config = dict(
    n_layer=13,
    d_model=160,
    n_head=5,
    n_kv_head=5,
    head_dim=32,
    d_mlp=640,
    vocab_size=2048,
    activation='quick_gelu',
    norm='rmsnorm',
    norm_place='pre',
    norm_eps=1e-06,
    positions='rope',
    rope_base=10000.0,
    rope_fraction=0.25,
    qk_norm=False,
    attn_scale=0.177,
    bias='none',
    tie_embeddings=False,
    parallel_block=False,
    init='uniform',
    init_std_qkv=0.0493,
    init_std_o=0.0612,
    init_std_up=0.0706,
    init_std_down=0.0706,
    optimizer='adam_hyperball',
    lr=0.00584,
    lr_mult_o=0.997,
    beta1=0.9,
    lr_head=0.00775,
    warmup_steps=329,
    schedule='wsd',
    decay_fraction=1.0,
    decay_shape='sqrt',
    final_lr_fraction=0.0,
    batch_tokens=32768,
    seq_len=256,
    doc_mask=True,
    train_tokens=323300000,
    steps=9867,
    dataset='wikipedia_en',
)
MLP neurons of a small language model. Each row is named by its layer, matrix (up: input weights) and neuron, and shows model dimensions 16-111. Each number is 128 + 32 x the weight over its row's rms, rounded and kept within 0 to 255. Numbers have three digits each.
After each neuron's rows, "fires after" lists the tokens most often just before its 100 highest values on Wikipedia text that the model never trained on.

L5.up114:178138168140114094122080091167103170138127064068139167142222157089067185140131104118135108148178144121111125128103163153139116138102189074146105117137124170174140093162154082076124150111170121172109099135187137133098128115170145145090139183117142069144097114152148069107136120101119154092
fires after: " the", " T", "-", " ", " an", " a"

L5.up472:137136164106082161183129108177163136157078091146150166188126167089138120157089155097132177070092155042126120118101121079153168086127151154191145109103107147123094126100153149074111128122172110214137106174103136205114103086106096118100071150083114157075105122123111180119121100075142136101
fires after: " Al", "al", " Bel", " Mc", "-", "rm"

L10.up103:053123110149176114152116153111173100074151186129126139108141144162078087176108144124156157149150125091102130106167139159168171160149158145182140187131137166106119156123078145140096159138129098120100078114181157126161131056158097126117094117191203179084133162175105185159150070152103141101
fires after: " 19", ")", ".", " 18"

L3.up429:106091167150134157095191154176133122088089091169147165134123145137156075175158138135139135167158112114156083128120118144074179165078137117125075132135076130124168094105170033174113165124099144099122055137103114150159096112142102178127070088125111092106131172179131124141162181102089122105
fires after: "ci", "ru", " Man", "c", " Gu", " Pa"

L2.up536:170074070122079183113116091147144139134151095123137141090135153149086171185080171138090071160137073177075121084169145071124119120158127085138170133141112186097089111204104164110144102105170155139129071144101111094133071109146083115115139061154126132121109160069135170178163112107096125163
fires after: "\n"

L2.up254:130081151150130161133109134122121179140210098085140155110120139093128117137113105143119131102162149100083095100055130106190172088138154115160118131118076123155152067177100098212145120174151107115111126086145123104101098088150085112094120125204142069134099103117109165140146115118121123157
fires after: "\n"

L5.up523:141100184109117174108130148154084075094157051110143169077112141121116147163103145067085153091095143121136161066080119089117133119147097098104100089158109138102135101155088116102129178123136124140156111170128107138123106098115067126133120077122140181122108132095146148124114104175091130166
fires after: " E", "E", " U", " Te", "e", " P"

L5.up168:117088163082113099121130136162229121129132143063125154155188110116085177169124071109134095103157146066114151176105099123085133112154131152155088103131071166165087149136088143111135167100112087122203176168170163083134151109128114105175122106105133095092098092144077133091108123115112175073
fires after: " the", " a", " to", " his"

L7.up337:186205094161129140156120140132142142123114113067106137129101153157148117154104124140125177127089162135165090061120128070106102051129148094171159124146120216116122136144082101147137189123129115163118142139167148093107086104168060081102130095094125148146106146152135214135125082100120125119
fires after: "n", " re", " Re", "re", "al"

L7.up571:104133082128114146183088108145177149200088101113127168141148092139171089136133132033117132093182152093107137112108099058109110137116173104166087106195100106140123092152173140138116114126119092065137105064143152148157106107167130169120127120171133101108094060104136130120129132140072142144
fires after: " de", "s", "f", "d"

L3.up237:121166092140172130160125115091117149146104160146157089155157149093140122119089152137101123122121188181117153100052101092143173143171159138136096091161155139181065104189114144142110115117129057140093150097119193125123121104178087110103127099082111083101162104117085104140150171159138070046
fires after: " O", "w", "c", "f", "av", "s"

L2.up143:136119110158116128128093121124073093111164145106105190154131107105168145123083167133165111155091211081192209147116057108109086071152118139190113111139121155130129093151159099147087136103118121153089095162145130124064051107074144164121123130125147130144144147155099168120148074147132128141
fires after: " Co", "ce", "ed", "co", " P", "es"

L5.up116:128131203122155105107112155182190114141171134121141100136158118133126104137142111073138095073181112108128151108149120150112082089161145127168095106166072133123172064213079170146102095129128090119099101161128065095185133083111123139141102169145149162156148172170090095160089169049160111135
fires after: " T", " M", " per", "form", " c", "th"

L7.up14:129123071110144090109202110147180110193186125116099154139113159076081110178095146102110098115129162128059114132102132137125151109128125129135156159076135168063115128182093130142152094159130154174167044158164159102124092102130119133112144112124117196165106163143119117112160132103112131092
fires after: ".", " B", "\n", " Be", "-", " Gu"

L5.up587:137141104167128152119089187169175154181134094137118181184123129174179092118101109150099106136188119117099054096118094074130125060168138070124120138149157192125122124176117149172110103082114091168126163093133102103126143123182075073141097071088158088163110139068115171141144115145161158151
fires after: " re", "ic", "al", " Pro", " pre", "é"

L2.up226:151174131129082122154107127142155086093165073127149183140186152097158129167085175067105139158121147117133085091083138153091181174098101119178099129134117145125166150148087113184117083108130188139151121085104148121100141161156123136141122163117178070150163145144154081109088149148128081159
fires after: " I", " C", " Mi", " Mar", " U", " A"

L7.up365:181078162156110151172099082140185183142131085135106126111123154103135122165109052090173097094171106130110128133134080143129145127077116062136162115120083161164175111147104200128147128111205108127083101080100112125160179164146097140123113153088177148167105131153145133079120210111117148133
fires after: " ", "A", " the", "H", " A"

L3.up486:134091140154112152148091104131157085169137133102129144036148194157154171122137067131109084065166194128078095091172075119142098123110130102168156106114134175116115107164122079148111149131153128142102145133094167101157118149099095123166155138155152166116106070162121164171170189108118094161
fires after: "s", "us", "y", " An"

L7.up524:127106132199107138159127153110173113126131093114111131141141166197115157139062132083116113119171121062073113140177112092145120113142136079161150146086117177109148072132158120158164122080102108126098097131128129115030113118098084182150161153106104151138084032150123146117094126186125190138
fires after: "\n", "s"

L2.up407:094128147176116162156125141144116097135125109169121118174120146083114111158093076111127122124131079116114133093096085127136127130046141068115081084151103064126104138129151075127154151090109096186112055149132080093128107166066094092138100132173146090177090129164137138144082122156107121083
fires after: "c", "^{2}", "k", "leg", "p", "ci"

L2.up548:161080147164105148133168142166103144108138098056101179169177113101163154142137154057141108130168110090169165104053042154105077128123149116147120151108129113087103143152094165117168167128116152080161161175125107106161126134125122134083130146104165102150123147114123079123154129122124102182
fires after: " K", " A", " C", "-", " In"

L3.up448:115173141170087124160127115118138046155106124105174155171187153113128133131125110115091092140065103105072077112168150067114129100123180124152094163122104071147098122126148104179119120148082106136125066125150120174077162192136105159135075163120149144087161084145100088126133134179046117152
fires after: " ca", "-", " Ba", " qu", "ci"

L8.up514:116152116157187092156104098205112176178169139135138180074136127113086138147136131099156122086157152069128157075148167074107127141095171119135115108049113107087112175188101188124137111135164126100179130167119089111101175111132143079123080165130146151217129137150082147126164126155101115156
fires after: " ", "-", "mp", " sp", " b", "P"

L7.up311:104114174162131082140132118119160087100086135145173166103186140125203157118135090104111076098133128112129106083153136075070130139125187065205122113113137127048169152146173092130177158154204133172114124165107109208130124059085094083134159134159104109139142139107126135084143128139164073097
fires after: "\n", " as", " a", "u", "A"

L2.up257:169074104095063121150120118110080123142135111100079160103153142154176144159078111099078153091104099157111198112112100160103115130157166063197094111080098113137079095096168160170104104148157140107113087167125138093146114110116209158110138114212174070148103169108106127144127096151146137141
fires after: " K", " C", "er", "n", "on", "ch"

L7.up192:164076106131114138231108134168134106226109052107116139140163163168189156127114102089093117129145164127093092111166139111146156107135132097147072145079077071142078087159158091158122124118156070111158128164114185118125097134114133130093111172168151125102098102146110178181115116159081114129
fires after: " an", "ed", " in", "d", "us", "s"

L8.up458:143092166170142148137122127083129141143051139074107132118153120080101179155108047053086092107144175114158133146117130104148187117142131139146122166111143156088134152114130123104146181145109109069156156198177095072168137040156167092162093132092135127117142101146127130086126128121125116108
fires after: " a", " the", " He", " An", " Ba", "a"

L5.up616:128116109121128182197079089161148074125120126132134140083104123093173132210088135155113115111150186098159099046187125061134153094106158158201089140159089141153115073138125157146093139159125101114177092172192123174143097123132095061106117147096096173137088176116165152128159091109131090119
fires after: " Li", ".", "al", "cu", " Al"

L10.up309:133081162192100133120185144128132096150133156120151116177163129183085130148102184092103133116126161081163089162155126090100161132100116113142160137101110086101147166116071176122134225151139096144107138136172179123156115050128073162118095138128153153116115182156147135097092143165117115103
fires after: " re", ".", " C", " 19", " a", " A"

L7.up120:147139132168178092139132101159190155049091123122151127157180118119143156158105150112124079109163087108106106115148128152154155104135164122182106124076108104128173169137115135131165151094160110162143101143188095181108173078156152122055155122105100124118122165104119166079126159066098102133
fires after: "\n", "s", "u", "ang", "S", " |"

L3.up433:096116146151113105118085113151155143145184116048157177095162124100152129118170197126055124140110122148158157085145157150075135082123153061124092157170155160165153114175127174182134162163152081063094109142149122087031125177143163141168149144131152144157138112112033183112095125118130140128
fires after: " S", " D", " C", "c", " L"

L5.up365:145108088170142160171089147114119140118064137070218139086165176128148119098067098164148112207158140155106125188125101129118077091112117142147159099142110189078088144128136098139125142171112103111088097145088172155166135121145099145132107148161169123086147156161091176101082087131131148129
fires after: "c", "ed", "a", "co", "d", " |"

L3.up369:071108141166166120122166140127125093142116102082157112174127084167139103119080132100119120059107175062132154059164142078121178168195116034170113097112103167107173123160110117131167155114147087133086131117115140115117090067155118146128146083207093059135070102125166138161168141105125092206
fires after: "\n"

L8.up384:159170120131129103109107109180105196133141159081110170114120097120147160162129080119077133113169105083103106109179090119126127098148139131164097105071159188184074162190125162161109128135091112181192086103162060135108150098116136090151110139131160156120090171145112167184139174111127112192
fires after: " ", " |", "==", "-", "|", ")"

L5.up355:071116189139089114092097136147185186115113162101149157148123120127113143160087127116145123154151097121144147109155165100147129114086151138175134119123091172138095129144174091146183161100120182115201087158093128115174044097155076117136065085136126123175114165144131146091175060109147088120
fires after: "\n", ")", " (", " |", ";"

L2.up474:149160084090060138156126175177108087144146122133116213128114097160199150168113160086119175168110117125147121086114119167174098103154113139148071167124110113154158129137075146111114146142130127112088124155103046124184113133149142157099124127121148108060172108143105140049089161136122133164
fires after: " I", "c", " Ar"

L2.up596:068085143124139084065135118169093116166161131116185164108137131149145128164118176100058139160103095095097096132092116136125078131090137106163113132127098162113159128178064102112143164107152097131146092144109115135078123145190120194138123116109139118067177171112103145137069163136143143151
fires after: "\n", " E", " ", " I", " D"

L3.up196:178117118125125155086078141118068101137104133146134111124156120110160123110105126110082110183109151122134105149202145139123134127135175045165090123108084174122177145126103171145113152138139124152080049115116089084175087189092086115102136085108153117087111175120091125116115087094159135171
fires after: " C", "\n", " S", "s"

L5.up417:119115150165049102105122144173132108046091099159166193163125114091160147121030159079117114149083131100156091096077144111122152153140122080149112135124120158119101110189140141153142232154117116105122130146087143168155097121168181140172097138159127186106159118140142116108192134142145100142
fires after: "c", "t", "ir", "b", "st"

L3.up583:074141182126130168090113143138083188110087059128132143160180186090161145131106159118094131163082138111092097147118151108141081148091167110092089089147099141134084134114158097127091170147154154182071168152149113102116152179167086115111066095127173120120077154187091158166190160132107128161
fires after: " at", "s", "-", "•", "con", "20"

L2.up194:078121073107085137201165113167160163078149150101122136121186175160188089135084183091171125172137087191162119143162149102136094148143149115097098088140118118077103118114106097120162160153149120096105157117094068134168119160118057105144151099095136118096119123116122115153085178157095192185
fires after: " I", " re", "c", " Trans", "ro", " trans"

L10.up322:115135134161138128110156099143110103089159105134106155120176121085079170174138160146083124136194165109108099075174059139158116179145161087164108137150132106116180119181144099148134145130136180162096100144124148063079174111151111144129121058121112130090117122178139164154172136135097171193
fires after: " 19", "-", "|", "s", "c", " was"

L5.up292:112114151067065131080108106168144132139089140119134158181191133142116135157147146112071113136131120095142154142162120123136160164091166069127163127142116162089166103127106209171134167131163045136156084103116112095135117173163152155156119081146103127156153198084119117091080131126145150110
fires after: " C", "r", " G", ")", " g", "c"

L2.up503:127084156116086144116136096139113161157121092118175122140133080147123158183039109104095070063089171145070083130122137128157174154110137117154104140086149167083089134186070158133094184162098155192130149158166123144123112078153101119112095066112139113112118088087121095094134131156115157132
fires after: "\n", " Ro", "B"

L7.up37:152069094127108103142112136090098142185136099140107198099106100127108106146162182098075154096130218151109112116101064047121171090154125100127130115056097136096098112140072194187129172147108089115168134132158068084090079155123148133120100087120126161156068132106110149159143193172100113101
fires after: " ", " ex", "com", " (", "ro", "-"

L3.up416:114125117113100160120130108137110092165120067144120101084165103064128108140106097129178134131081124146061105157164119130165095109171155102135104078134067099073162153126152171113121156098098144080148084178059122207125111158136133136106105093090142179129107119198066146120111138074159147089
fires after: " M", " Vi", "et", "la", "om"